{
  "norm": "layernorm",
  "lr_mult_qkv": 0.7,
  "max_grad_norm": 2.0
}
MLP neurons of a small language model. Each row is named by its layer, matrix (up: input weights) and neuron, and shows model dimensions 128-255. Each number is 128 + 32 x the weight over its row's rms, rounded and kept within 0 to 255.
After each neuron's rows, "fires after" lists the tokens most often just before its 100 highest values on Wikipedia text that the model never trained on.

L6.up1926 [139 157 100 113 176 113 174 132 123 161 173  75 141  66 134 104 112 172 161 159 137 136 149 119 115 167 168 129  86  74 157 177 140  78 124 149 145 113 152 156  97 129 116 145  77 144 118 139 144 117 150 173 228 100 105  83 158  93 119 114 107 142  91 144  80 126 138 152  96  88  77 123 127 137 101 110 113 148 149 125 129 128 185 116 147  89 100 133 121  96  85 128  81  96 127 136 126 139 178 120 111 133  98 164 197 110 141  98 175 146 108  46 135 109 136 119 115 132  77  94 142 182 126  93 104  81 113 119]
fires after: " was", " to", " not", " is", " were", " be"

L6.up423 [111 102 160 212 133  97 177 112 116 149 167 128 137 164 128  66 116 188 107  91 115 144 109 103 162 156 100  92 144 142 154 150 159 143 108 142 190  70 104 124 120  97 164 104  62 154 144 104 148  96  69 101 119 125 140 169 100 132  88 139 140  91  79 182 130  82 127 163 114 101 116 153 114 109 178  76 112 108 126 114 104 127 103 143  86 107 118 145 112 117  81  86 131  64 114  89 139 192 163 129 167 110 125 160 143 160 115  95 127  66 101 144 167 182 140  94  94 110 145 143 162  97 103 179 116 134 168  91]
fires after: "\n", ",", ":", "%", " of", "=="

L6.up1614 [138  94 101 139  58 154  93  93 212 154 102 184 140 107 109 136 153 167  78 113 107 123 154  76 139 116 158  37  99 152 173 126 122 138 118 197 169 148  60 172 101  80 130 164 128 148 140  48 170  56 103 131 128 160 180 109  99  40 179 132 110 111 155 115  97 128 126  73 118 145 142 124 113 141  66 123 127 100 145 126 131 136 132 179 150 103 139 165 118 105 100 109  96  92 168 107 189 109  62 132 164  91  94 144 157 149 150 104 105 123  98  92 165 100 183 123 108 116 156  75  92  81 124 145 149 159 149 126]
fires after: " |", "-"

L6.up332 [106 180 149 147 143 135 121 134 131 167 171 136  79 135 114 171 152  59  99 111 161 105 145 170 126 135 144 185 145  95 172 140  57 137  47 107 111 121  94  82  79 204 103 147 130 164 129 159 120 153  54 123 167 170 135 164 118 168 145 150 137  79 162  84 156 184 120 153 175 134  98 131 146 113 126 184 138 104 127 134 112 136 165 176 188 145 155 122 124 119 103 121 117 150 182 163 128 142 160 127  99 159 101 144 135  57 136 160 141 158  88 132  76 123 158 109  75 142  96 144 130 106 143 147 135 131 169 162]
fires after: " |", " also", " at", " was", " ("

L6.up767 [184 168 123 144 126 122 128 108 185 134 167 133 182 191 138 137  73 102 105  83 127 112 149 184 121 173  97 146 159 160 122 104 100 142 156  97 122 118 142 125  78 170 126 139 110 189 130 114 100 138 132 130 150  91 160  89 114 132 109 139 105 105  64 149 103 112 129 120 125 155 121 166 197 120  88  80 104 141 122 126 125  93  97 134 107 135 169  74 174  92 207 139  64 119 115 107 153 139  51 164 143 207 153 119  98 108 121 147  89 119 116 105 119 158  92 173 103 101 149  68 145 151 122 134 163 108 166 149]
fires after: " the", "The", " The", "="

L6.up84 [131 121 107  98  91  95 122 109  66  81  93  98 132 129 151 157 177  84 139 135  96 157 156 113  94 137 141 183 127 166 130 170 134 166 132  85  86  86 111 106  88  99 124 123 172 144  71 127  80  88 117 144 119 111 117 110 126 103  93 110 166  90 177  91  71 177  87  73 155 109  92 127 126 158 151 119 104  76 136  88 115  81 141  83 138 171 159  98 113 134  97  88 123 175  94 146  89 137 119 171  77  98  84 108 174  69 163 141 115 181 138  63 123 130  95 164 121 125 106  95 118 192 105 153 128 147  94 122]
fires after: " a", " an"

L6.up1362 [115  35 142  97  98 109 140 193 145 140 111 110 114 114 199  79 120  88 165  66 135 105 162 116 160 179 122 127 145 137 126  73 158 145 112 160 127 143 149 161 157 150 149  96 112 127 176 133 162 122 135 211 132 140 174 133 202 155 143 150 121 101 165 152 132 133 133 133 154 114 130 114 136 139 186 135 169 148 167  36  96 154 129 131 114 130 221  77  43  46 124 163 142 120 165 146 139  99 134  77  77 156 110  70  93 158 131  82  72  85 175 147 174 138 150  91  86 139 114 182  91 150 138 157 125 123 118 136]
fires after: " |", "-", "\n", " Bu", "=="

L6.up2022 [131 147 137 166 199 145 124 115 131 206 126 187 162 143 147  72 130 168 126 155 117 167 123 101 193 182  71  89 159 151 150 136 186 147 151  91 123  60 121 180 164 147 131 151  85 103 160  94 118  79 115 130 141 117 135  91 138 128 134 146 102 213 133 115 121 138 119 173  73 128 146 146 188  92 103 132 116 137 131 108 132 116  71 160 138 107 124 147  70 116 141 160  82  66 106  74 109 106  90 151 127  75  83 175 134 105 120 123 149 149 116 107 112 130 107  99 107 113 110 159 126 103 103 148  89  81  49 147]
fires after: " was", " were", " is", " the"

L6.up1844 [122  95 175 152 110 136 108 167 128 136  93  47 172 179 117  87 103  79 138 116 110 137 109 163  71 112 102  90 121 133 170 186 159 127  64 122 128 105 136 171  93 132 104 153  80 105 120 190 114  90 126 138 158 107  85 111  76  80  25 132 141  97 140 159 141 159 132 127  99 108 120 118 137 103 106 184 155 104 118 155  55  92 173 128 149 142 104 138  75  89 100  40 127 227 157  76 109 197 113 136 170 104 145 157 152 168 112 146 100 123 149  94 115 129 123 137  99 120 119 133 156  83 124 137 132 189  89 177]
fires after: ",", "),", " a", " (", " July", ")"

L8.up1815 [172  65 139  92 113  87 141 102  87 160 166 143 117 109 140 133 143 129 149 180 157 114 130 143 129 160  93 131 117 180 113 183 117  43 169 143 109 148 133 146 197 144 127 165 107 118 156 158 125 157 102 146 124 111  98 117  97  62 154  95 142 127  83 115 156  86 171 106  89  97 144 154  35  94 133 118 109 155  90 174 201 152 145 122 149 132 171  98  76 173 180 172 173 152 123 103 100 113 138  73  75 110  53 162  97 148 117 131 106 141  57 119 165 149 132 156 138 146 201 140 125 146 142 145 157 142 123 149]
fires after: " V", " B", " R", " r", "ini", " N"

L6.up1439 [100 132 117 180 146  96 137 207 197 157 174 154 155 168 111 174 116  78 109  98  95  88 113  97 168 122 113 124 133 143 181 109 119 119  66 164 124 128 140 126 129 133 112 158 104  50 135 159  92  95 146 204 127 175 170  94 126 148  69 173  88 128  93 147  96  80 112 145 223 142 144 120 158 110 139 143  79 143 153 120  91 116 177 181  93 159 126 172 129 181 155 106 185 111 117 149 127 141  92 155 118 146 121  99  43  99 190 122 144 134 141 125  57 141  79 152 107 145  91 142  84 102  74 120 107  94 176  89]
fires after: " from", " the", " From", "From", " between", "ween"

L6.up437 [146  90 168 200 143  79 127 121  87 162 133 153 158 119  73 185 178  94 148  93 118 110 144 141 109 231 174  59 107 136 156 156 155 133 159 107 119 103 130 197  92 102 135 129  94  66 120  97 124 106 136 114 179 137  98 118  84  73  98  81 179 131 127 157  86 140 169 156  66 113 115 144  88 133 129 194  92 114  71 122 107 119 143 142 124 162  82 108 129 113 185 127 157 187 120 124  82 107 149 152 141 118  82 177 149 107 115 179  95 134  91 137 146 173 141 111  92 107 140 124 102 126  72 156 130  65  70 165]
fires after: " is", "),", " was", " as", " are", " being"

L6.up564 [163 145 180 137 105 123  49  70 138 171 147  85 135 161  87 110 144 147 140 139 142 111  90 122 110 112 184  85 126 156  46 151 114 177 137 112 153 138 130 149  92 104 148 140 144 112 126 156 167 145 131 135 161 187  63  81 166  91 166 131 135 130 126 100 131 115 101 149 167 115 182 103 149 178 142 179 102 192 150 136 157  96 138 159 116 111  84 135  71  98 170 172  74 119  97 141 121 141 123 133 161 183 114 106 151  70  85 157 121 128 130 101 164 111 140 125  92  78 119 137 162 107 114 138 143 148 121 117]
fires after: " |", " 2", " 3", " 19", " 20"

L6.up1025 [123 117 111 133  97 148 107  95  73  79 113 132  71 120 124 178 111 173 141 215 112 100 104 118 152 183  89 140 158 134  83 183 143 139 159 144  99 143 102 107 156 139 115 165 106 144 128 121 127 114 112 155  77 103 111  85  92 143  82 134 121 115 160 171 137 103 128  99  72 146 119  99 154 109 167 137 132 142 135 149 207  78 141 136 166 103 109 145 132 123 122 184  90 145 135 105  94 124 108 104 155 117  60 175 138 145 139 173 112 156 126  85 141  62 144 142 128  49 161 147 130 170 136 138 130 109  87 155]
fires after: " |", "3", "5"

L8.up190 [ 91 173 126 112  83 128 120 156 126 193  53  97 136 138 105 132 148 133 123 127 144 171 114  79 125 114 101  65 120 129 118  78 180 114 173 142 112 103  90 130 139 177 161 131 161  75 128  68 117 103 177 169 110 158 121  74 113 138 136 129 149 127 120 182 135 108 185  95 152 122 127 132 129 134 133 109 198 123 138 159 154 154 183 135 104 110 167 138  89 118 160 144  97 156 127 118 127 183  63 125  40 127 109 132 157 161 138 124  95 107 176 145 157 171 125 128 137 124 161 184 181 114  84 177 177  99 122 108]
fires after: " |", " 0", "8", "+", " 4"

L8.up693 [103 115 158  97  83  91 167 142 196 160  88 150 177 172 139 134 155 195 125 135 105 103 126 200 140 138 138 137 174  78 141 145 188  67 182 138 135  93 131 134  89 124 140 105 192 119 126  98 110  90 129 154  91 142 185 119 147 122 128  96  95 159 111 150 143 150 165 117 155 148 120 126 179 169 181  99 121 125 136 115  45  79 180 134 104 130 108  85  91 137  91 174  72 121  96 174 108 137 152 130 118  85 124 138 148 108 101 127 132 141 135 137 148 100 144 180 144 104  78 103 150  81 139 146 168 119  80 115]
fires after: "\n", "H"

L6.up375 [135 161 105  81 123 153 180 110  99 136 146 116 178  84 176 116 151 135 134 100 183 191 148 113 111  92 165 164  66  78 126  96 127  72 118 148 150 123 130 130 147  96 189 151 122 110  78 175  94 189 134 108 168  94 168 134 117 168 115 157  77 160  62 138  87 149  65 139 181  73 126 187 126 133 153 123 168 124 139 141 141 128 137  91 130 129 157 149 145 155 147 125 122 133  96 185 117 144 140 132 121 122 183  94  94  83 159  77 100 152 170 118 173  95  94 127 171 180  78 145  86 142 152 159 125 143 158 109]
fires after: " |", " Set", ";", " Team"

L8.up8 [104 141 104  93 140 136 129 100 117 168 147 167 130 149 140 147 109 165 149  75 174 103 160 151 132 112 125 142 129 100 128 127 133 141 116 130 116  90  81 130 136 152 115 112 137 129 174 139 186 139  64 151 137 112 162 159 173  68  88 140 138 134 180 137 139 116  83  64 164 122 127  74 106 113 122 146 125 169 136  83 149 107 144 105 125  92 131 108 122 188 166 115  96 143 131 142 110  76 107 114 140 139  91 147  83 120 119 110 135 147 124 165 155  81  73 156 103  79 214 116 136  87 116 145 106 113 127 141]
fires after: " |", " /", " [", "."

L6.up1999 [106  55  77  78 145 159 120  84 180 205 113 180  98 201  76 175 124 140 128 130 130 154 142  75  90 128 163 100  99  96 151 137 120 166 165 149 162 163 138 183 178 149 160 143  94 125 126 141  64 142  94 118 148 152  86 180 142 116  82 129 150  86 148 128 127 136  93 104 154  82 130  74 143 116 131 138 136  89 150 115  76 150 144 176 147 125  92  55 136 108 165 139 165 176 121 119 182 179  94 161 131  99 127 128 135 118 100 111 130  72 174 146 165 121 109  40 141 168 154 141 132 142 164 157 116 124 151 132]
fires after: " the", " The", "'s", "The"

L6.up1481 [161 104 156 122  89  94 142 117 130 173  96 204 126 187 129  61 141  83  97 193 126 109 128 165  73 145  87 155 151 148 138 135 161 153 167 230 128 102 119 132 174 147 128 140 123 138 153 177 107 151 120 119  81 118 109 150 158 151 106  88 136 161  97 151 101 138  66 112 123 144 158 119 151 152 177 120  69 132 122 108 137 151 131  73 125 159 110 110 125 143 179 155  74 118 131 155 147 123 108 163 120 128  52  89 104 153 146  81 177 147 119 172 149 117 167 101 174  85 124  71 128 108 108  60  71 134  78 163]
fires after: " the", " The", "The"

L6.up1139 [130  99 150 134 183 162  84 141 121 159 137  94  87 161  94 174  97  92  73 127  97 170 166 158 173  87 126 114 119 150 181 136  88 153  94 109 110 110 158 136 150 144  44 120 134 157 139 136 119 103 133 141 128 172 117 169 169 139 109 114 121  64 144 118  13  97 148 128 150 104 139 131 163 149  84 169 134 129 159 122 122 113 140 134  90 116  94 141 135 125 128 144 137  85 157  77  79 155 145 175  83 118  80 155 138 117  83 123 126 172 111 124 124 135  30 118 162 183 124 162 137 164 146 117 124  90 166 165]
fires after: " the", " The"

L6.up433 [168 158 145 178 161 172 164 117 104 143 133  97 126 128 173 121 157 152 173  88 108 143 122 159 123 165 125  84 181 110 159 168 154 154 179  71 112 125 115 180 125 136 121  89 145 205 117 126 194  74 104  95 162  76  96 143 138 127 138  74 195  83 149 170 150 171 139 115 115  84 153 165 125  99 154 101  71 144  74 167  55  94  97  93 161 105 149 142  80 138 120 105 130 116 158 127 101 144 145 148 131 121 116 143 115  97 142 116  78 117  62 105 152 130 116  92 123 116 116 160  61  83  69 118 111 138 110 130]
fires after: " as", " was", " As", "As", " of", " became"

L6.up1892 [164 148 144 175 122 111 109 107 141 209 126 138 139 132 125 120 106 101 116 109 135 121 137 136 171 131 178 143  99 134 118 103 140 147 119 151 130  56 193 116 165 122  95 176 152  98  77 145 140  81 112 161 144 160  70 169 147 136 111 160 140 127 134 161 134 178  87 110 138 126 103 145 170 171 139 168 109  98 146  90  90  74 139 119 148 157 119 130 132 184 130 140 125 116 148  97  79 209 120 186 131  88 179 134  79 181 123 105 117 121  83 102 135 150  39 115 179 115 160 126  87 157 174 159 102 116 206 166]
fires after: " the", "S", "th", "The"

L8.up630 [ 61 167 123 140 106 172 127  57 160 160 151  95 152 145 156 104 103 154 180 148 127 179 154 177  96  90  77 126 149 171 136 135 162 135 129 148 165  93  97 146 176 142 154 150 167 124 116  87 184 130 107 104  30 177  92 130 133  91  91 185 126 131 118  72 152  83  85 139 169  66  96 111 139 160 109 114 148  86 160 101 135 101 165 100 153 178  90 119 124 141 120  97  99  69 159 155  97 191 122 153 156 174 103 147 117  95 155  85 153 138 122 161  85 103 113 105  43 150 132 144 125 128 157 127 149 135 148 115]
fires after: " the", ".", " The", " Der", "-", "The"

L6.up963 [131 128  90 112 148 130 127 127 116 120  95 116 158 129 114 130  93 156 104  95  64 147 155 132 141 132  92 121  80 117  93 120 106 170 132 165 120 116 160  85 156 151 176 162 202 128 118 109  91 150  91 131 131 116 146 113 137 106  86 123 150 133 150 149 129 110 107  81 143 110 114 124 159  67  77 122 133 157 143 139 115 156 160 152 169 119 178 144 142 136 134 160 158 117 161 135 148 161  97 155  68  46 158 181 125 130 119 111 178  82 101  75 107 119  91 128 139 125  73 140 157 124 148 116 132 174 162 149]
fires after: " the"

L6.up2033 [141  53 108 174 137 135 182 127 136 137  69 156 119 156 122 109  99 135 119  57 162 116 104 105 133 188 139 111 156 124 111 166  71 144 129 168 138 134 154  81 118 109  79  84 158 119 108  89 121  91 120 147  80 134 124 138 136 140 124  92  93 114 157 121 181  78 134  94 110 135 146 111 161  83  93 179 159 129 157 162 132 162 148 160 135 109 177 144 111 123 164 140 145 157 150 148 109 109 136 107 156 144 138 114  93  98 148 127 142 105 160 142  99 161 148 118 123  86 158 102  95  97  84  61 169 155 206 114]
fires after: " |", "ear", " Score", " Writ", "|", "s"

L8.up1772 [203 129  86  75 112  95 124 127 121 158  78 149 154 139 155 146 110  87 130 107  92 121 153 151 138 116 146 121 130  85 116  67  83 151  95 129 166 172 179 179  92 138 124 165 141  69 117 139 146 111 156 100 113 142 134 140 167 146 137  89  94 131  88 110 141 193 122 120 167 143  69  93 149 109 192 134 107 163 107 171 142 110 109 110 167 165  75  83 186 116 161  86 147 107 158 108 113 132 151 124 102 107 125 105 104  50 135 139 131 111 122 120 148 132  98 130 243 152 112 171 149 107  99  83 113  53 100 159]
fires after: " there", " There", " pre", "very", "There", " Ex"

L8.up945 [159 136 132 181 114  84 113 150 135 119 160 133 105 143 132 108 154  67  51  90  99 167  77 153 149  66 160 113 187  86 151 132 152 140  86 138  91  73 138 120 165 130 109 128  83 159 130 102 118 102 127  65 154 105 181 169 133 156 134  93  86 110 158 160 182 119 180 154 145 140  68  82 135 118  88 113 111  98 105 105 145 142 154 108 148  80 112 139 162  98 129 124 111 119 117 107  78 116  99 182 169 157 122 138 187 203 173 117 142  92  74  48 144 102 124 102  83 139 162 179 114 149 100 102 210  74 157 139]
fires after: " |", "4", "6", "5", "7", "1"

L6.up188 [ 52  44 119  69 212 104  97 150 134 121 153 194 142 165 150  94  95 164 142 172 173 127 130 111 168 107 132 145 143 111  86 138 155 123  91 159 115 138 153 112 131 128 159 156 118 112 130 129 142 142 111 107 125 105 119 137 180 146 125 113 112 167 129 148 102 159 122 143  74 107 203 109 149 139 182 168 151  98  76  72 131 128  97 149 134 141 158 151 100 105 145 141  88 143 111 126  74 112 112 105  92 130 107  95  56 162 155  30 140 132 110 137 131 132 116 100 161  64 107 128 150 159  86 140 161 138  68 124]
fires after: " |", "|", "==", ";", "-"

L6.up194 [142 174 133 147 104 145 101 134  90 144 187 145 110 169 178  81 133  91 118 141 141 102 177 139  70 127  74  98 132  95 130 104 104 162 102 213 151 134  85 102 104 161  80 143 157  54 201 119 125 110 125 146  93 120 125 165  95 122 110 107 100 121 169 122 167 149  73 128 128 126 121  81 116 157 158 148 123 119 158 148 149 103 151 101  63 126 153 131 127 122 141  95 157  99 155  75 140 126 102 199 167 114 131 138 127 152 154 172 182 169  85 196 164 198  60 101  98  50 123 115 129  92 157 155 142  29  95 165]
fires after: " the", " The", "The"

L6.up322 [157 112 117  76 118 117  81  71  76 149 171  94 106 129 152 128 132  78 145 125 136 151  86  70 188 131 132  94 111  89  89  85 103 131  93 112 127 127 159  79 124 120 143 195 119 115 138 215  90 107 115 140 135 108 162 157 164 115 126 123 152 148 127 151 148 127 100 126 124 146 115 128 131 129 151  62 130  87 122 108 155 135  69 100 156 193 157  73 132 155 158 108 141 168 166  64  88 152 120 119  90 106  72 140 104 125 121 132 197 158 115 138 144 168  71 192  79 160 139 106 105 181 171 159 108 130 149 152]
fires after: " the", " The", ":", "at"

L6.up201 [ 36 102  88 134  89 159 143 100 131 104 178 144 136 138 141  69  78 110 107 120 156 174 120 101 120 187 205 142  98 141 101 130 176  92  57 147 133 166  79 163 169 115  97 114 133 116  92 201 108 182 118  82 146 135  88 129  60 148 129  81 131 132 122  68 104  91 130  98 135 148 138 180  57 110 115 151 129 139 151 164 114 109 119  62 102 137 145 104 123 141 126 131 115 130 107 122 129 151 119 135 146 178 137 145 196 125 167 120 142 163 159 115 109 141  90 141 122 186 142 185  88  60 118 131  52 137 164 169]
fires after: ",", " and", " was", " p", " were", " ("

L6.up1562 [136 119  99 107 117  59 174  95 152  75 125 120  78 151 142 100 143 110 151 140 148 109 114 101  91 136 131 124 152  95 164 134  98 174 154 144 124 126 164 183 140 114 120 156 153 137 116 200 153  98 168  92 126  82 110 146 155 127 179  85 131 161 165 131  49  81 105 176 148 109 134 104 143 102  88 151 136 121 127 157  95  88 141 154 117 145 203 129 161 133 123 167 155 183 179 130 136  67 119 106 114 123  99 109 114 124 151 122 137 140  98  90  59 132 125 131 170 143  78 117  65 126 120 153  18 112  26 184]
fires after: " was", " is", " were", " are"

L6.up1085 [139 152 141 126  99 136 150  90 101 132 111 130 136 165 172 176 116 107 115 151 117 140 193  89 165  93 165 157 214 154  62  89 162 175 127  97 138 138 163 192 125 138 123  68 145 106 126 147 149 161 198 113  88 153 111 162 111 170 143 159 168 105 137 115 136 142 138 153 145 152  90 179  90 141 124 136 174 166  81 121  85  69 148 138 126 100  97 142 167 124 139 155 107 100  86  97 135 146 130 127  85 124  87  94 158 134 107 123  99  78 144  46 132  87 187 106 108 163 117  61 119 136 155  85 135 151 111 175]
fires after: ".", " has", " had", " he", " have", " previously"

L6.up2012 [106 126 145 124 136 116 107 112  82 120 101 100 134 169 167 112  79  86  63 153 127 130 122 128 159  83 140 137 197 100  94 151 105 157 136 181 119 146  83 134 146 181  84 178 125 135  96 152 129 158  88  59  78 149 116 172 145 151 109 119 146  82 102 114 127 148 101 157 107 221 111 159  74 176 147 110  91 126  92 163 146 146 179  94 129 157  46 101 197 128 149 147  94 135 177 119 127 126 149 161  79  92  88 151 122 137 160  92 156 103 142 129  59 109 134 118  89 126 142  91 158  85 100 133 142 180 113  85]
fires after: ".", " the", " The"

L8.up1352 [180  79 102 130  52 102 178 150 157 167 170 135 103 118 118 161 146  95  92 171 193 105 130  98 108 146 126 117 175 108 144 119 129 183 116 172 135 157 163  93 118 126 136 141 126 120 132 157 130  75 186 186 116  76 110  84 126 110 129  87  96 145 116 153 143 124 120 157 120 118 108 101 171 128 126 128 113 113 105 100  93 164 151 112  84 162 105 152 130  26  83 164  98 105 104 143  58 139 178 110 135 137 142 123 143 133 128 141 103  67  84 163 154 119  68  95 121 113 154 143 147  94 171 141 121 156  97 140]
fires after: "\n", "|", " |", ",", " ("

L6.up1830 [129 159 116 175 170  96 139 100 133 134 176 116 107 159 130 146 116 201  79  67 136  80 160 100 148 108 214  53 102 178 161 102 120  89 139  98 160 106  70 148 161 142 131 128 100 125 104  86 146 115 136 180 133 149 158 133 142  90  97 154 120 141 123 140  80 149  99 182 150 107 144  87  57 134  69 126 106 104 104 113  84 133 149 140 108 122 127 132  94 126 162 122 155 117 137 110 182  78 138 198 111 113 121  77 117 129 135 106 110 148 120 141 124 168 125  82 152 130 125 125  77 114 160 166  81 126 137  56]
fires after: "\n", " the", " ", " Candidate", "As", " was"

L6.up579 [ 96 146 122 121  95 110 117 152  95 103 105 179 114 144 135 145 183  73  44 187 106 108 131 102 129 138 141 106  97 102 153 148 114 106 196 132 129 148 176 121 151 102  63 102 172 183  85 154 126 138  84 161 124 101  96 172 107 108 163 187 145 119  95 135  39  97  53 173 131 142 103 112 180 191 165 168 113 117 108  85 172 120 133 135 128 107 145  86 148 122 173  77 149 150 113  55 122  79 102 117 149 126  55 179 186 148 129 141 139 102 140 136 149 197 107 134 119  94 191 101  90 102 144 129 105 152 119 138]
fires after: " the", " The", "The"

L6.up711 [116 117 179 131 124 165 112 153 130 118 111 141 106  71  38 130 171 148 146 117 154 105 184 135 167 162 130 142 199  95 182  77 124 132  80 153 174 143 115  81 129 142 130 106 150  97 118  83 152  86 163 157 122 114  97 158 166 156  86 114 105  74 142  76 154 195 149 152 111 146  46 105 115 184 232 127 160 127  99 160 142 101 180 138 175 106 100 108 119  92 162  63  84 132 137 109 137 134 111 122 114 101 153 198 132 136 133 113 101 118 186 144  72 116 119 104  92 135 121 131 201 128 144 149 182 101 111 106]
fires after: "\"", ")", " to"

L6.up1180 [114  99 147 125 102 125 103 127 139 195 138 153 149 149 162 127  86  99 114 159 183 106 182  99 138 154 165 162  97 136  92 143 132 171 141 146 122 165  98 134 135 126  50 151  96 117  90  89 149 192 123 159  72 124 154 139 134  72 105 169 163 135 124 121 123  87 114 105 120 151  95 167 147 159 102 125 118 135 116 111 133 157 118 159 125 117 190  74 163 160 152 135 114 115  83 109 124 115 109 167 114 124  86 127 119 100 158 144  93 148  73 184 122 161 140 142 146 100 128 107  72 207 135 161 159 126 174 113]
fires after: " the", " was", " The", " is"

L6.up115 [151 149 175 126 155 145 155 125  90 125  96 153  90 155 126 113 123 138  67 116 134 113 120  99 182 204 121 155 117 130 172 106 100 137 106 136 146 108  90  91  93  49 162 120 196 148  58 170 127 155 138  94 189 136 105 160 113 139 145 133  82 128  87 153 118 100 169 150 150 107 139 142 193 164 128 162  82 155 113  77 140 140 126 116 169 141   6 135 178 138 125  80 145  73 135 111  76 126 149 205 122 117 113 109 118 153 115  86 172  98  65 122 195 149  89 124  69 124 166 166 121 106 120 174 159 161  98 157]
fires after: " (", "S", "A", "E", "I", " was"

L8.up2021 [134 145 157  53 122 165 144 131 160 124 116 115 116 151 107 151 190 157  83  96 132  60 135 137 160 101 199 145 117 113  90  66  81 107 109 112  78 106 157 114  84 187  75 181 167 118 119 141 102 135 164 165 167  98 141 203 160 126 106 128 151 110 126 184 109 136  89 177 170 120 113 133 118 161 133 117 105  87 129  81 100 173 121 162  97 120  61 184 109  59 189 114 140  59  75 106 128 136 115 122 114  71 132 174 152 131 150 115 114  92 129 103 124 154 159 135 132 162 122 218 137 114 100 145 148 121 135 116]
fires after: "S", "D", "U", " St", "I"

L6.up1754 [100  38 117 134 137 107 167 160 143 161 151  83 129  67  97 177 114 170 137 156 126 159 167 121 111  42 125 141  95 179 108 118 138 116 136 135 126 165 117 101 140 112 135 158  97 168  70 166  86 117  96 127  31 167 173  99 113 123 108 138  90  94 128  97  68 170  96 157 149 146 158 121 165  90 124 109 154  71 159 144 137 131 162 133 135 136 153 104  98 156  72 164 122 123  83 121 134  70 164 103 126 179  94 132 119 171 158  94  91 130 130  86 126 130 143 122 115 152  91 103  98 133 116  73 119  83 173 183]
fires after: " the", " ", " and", " |"

L6.up1997 [100  68 142 176 168 118 119  94 163 195 149 143 165 161 119  75 127  62 139 100 160  46 143 162  98 157 110 115 130 121 121 135 142 167 134 184 102 148 113 196 144 159 102 112 135 115 121 138 101 114 140 119 139 148 149 155 150  56 184 160  70 148 142 115 142 100 158 159 144 159 181  69 101  83 109 160 158 114 144 129 155 104 109 202 109 106 163 122 187 112 147 143 121 179 170 105 124 131  77  93 108 106 156 122 159 116 120 194 128 138 132 174 138 148 113 140 131 125 147 119 183  94  89 118 132 114 136 148]
fires after: " the", " The", "'s"

L6.up1420 [165 140 110 137  98 145 102 198 203 118 192 121 125 148  39 156 130 125 199 157 189  99 104 152 113  99  67 183 181 131 115 191 158 132 140 206 125 145 129 172 146 139 104 125 103 139 110 159 132 128 125 113  85 162 124 171 131 104 170 102  28 145 143 166 153 148  92 110 190 111  72 134  64 163 145 125 126 144 148 127 110 128 136 129 117 153  99 102 161 169 132  78 189 138 146 134 131 137  80 112 113 141 178 135 164 133 114 112  65  91 155 152 164 159 106 134 156 134 142 119 123 170 145 120 129  74  73 144]
fires after: " The", " the", "The"

L6.up748 [108  79  66 138 131  72 113 113 137  94 122 151 130 113 151  89 184 144  96 108 102 188 100 102 145 137 125  80  96 116 165 121 105 182 142 121 178  83 113 114 128  74 134 126  91 156 158 134 164 130  89 139  92 145 142 141 151 161 106 153 125 173 153  84 126  93 107 111 137 106 129 114 156 132  84 100  93 133 152 130 101 186 118 169 160 158 121  80 162 129 127 149 117 157 173 103 204 140 152  77  87 129  85 130  96 135 124 134 157 119 151 158 114  74 117 119 109  89 108 101  99 127 142  88 179  71 106 131]
fires after: ",", " the", " The", " those", " New"

L6.up227 [135 125 142  69 153 161 188 154 140  44  79 100 110 101 143 161 113  93 153 115 128 160 155 164 110 162  74  80 108  84 118 107 166 159 110  88 165 198 115 152 118 160 179  58 101 132  73 132 154 123 189 117 143 193  76 129 158 160 129 114 160 114 119 148 146 127  97 185 140 134 174 116 104  66 135 110 159 182 155 154 139 175  89 155 143 147 171 106 139  59  69 152 125 187 168 128 114 115 125  68 103  74 169 142 147 128 111 129  71 190  90  62 143 184  66 113 150 165 145 154 142 128 154 129 131 101 120 129]
fires after: " a", " an"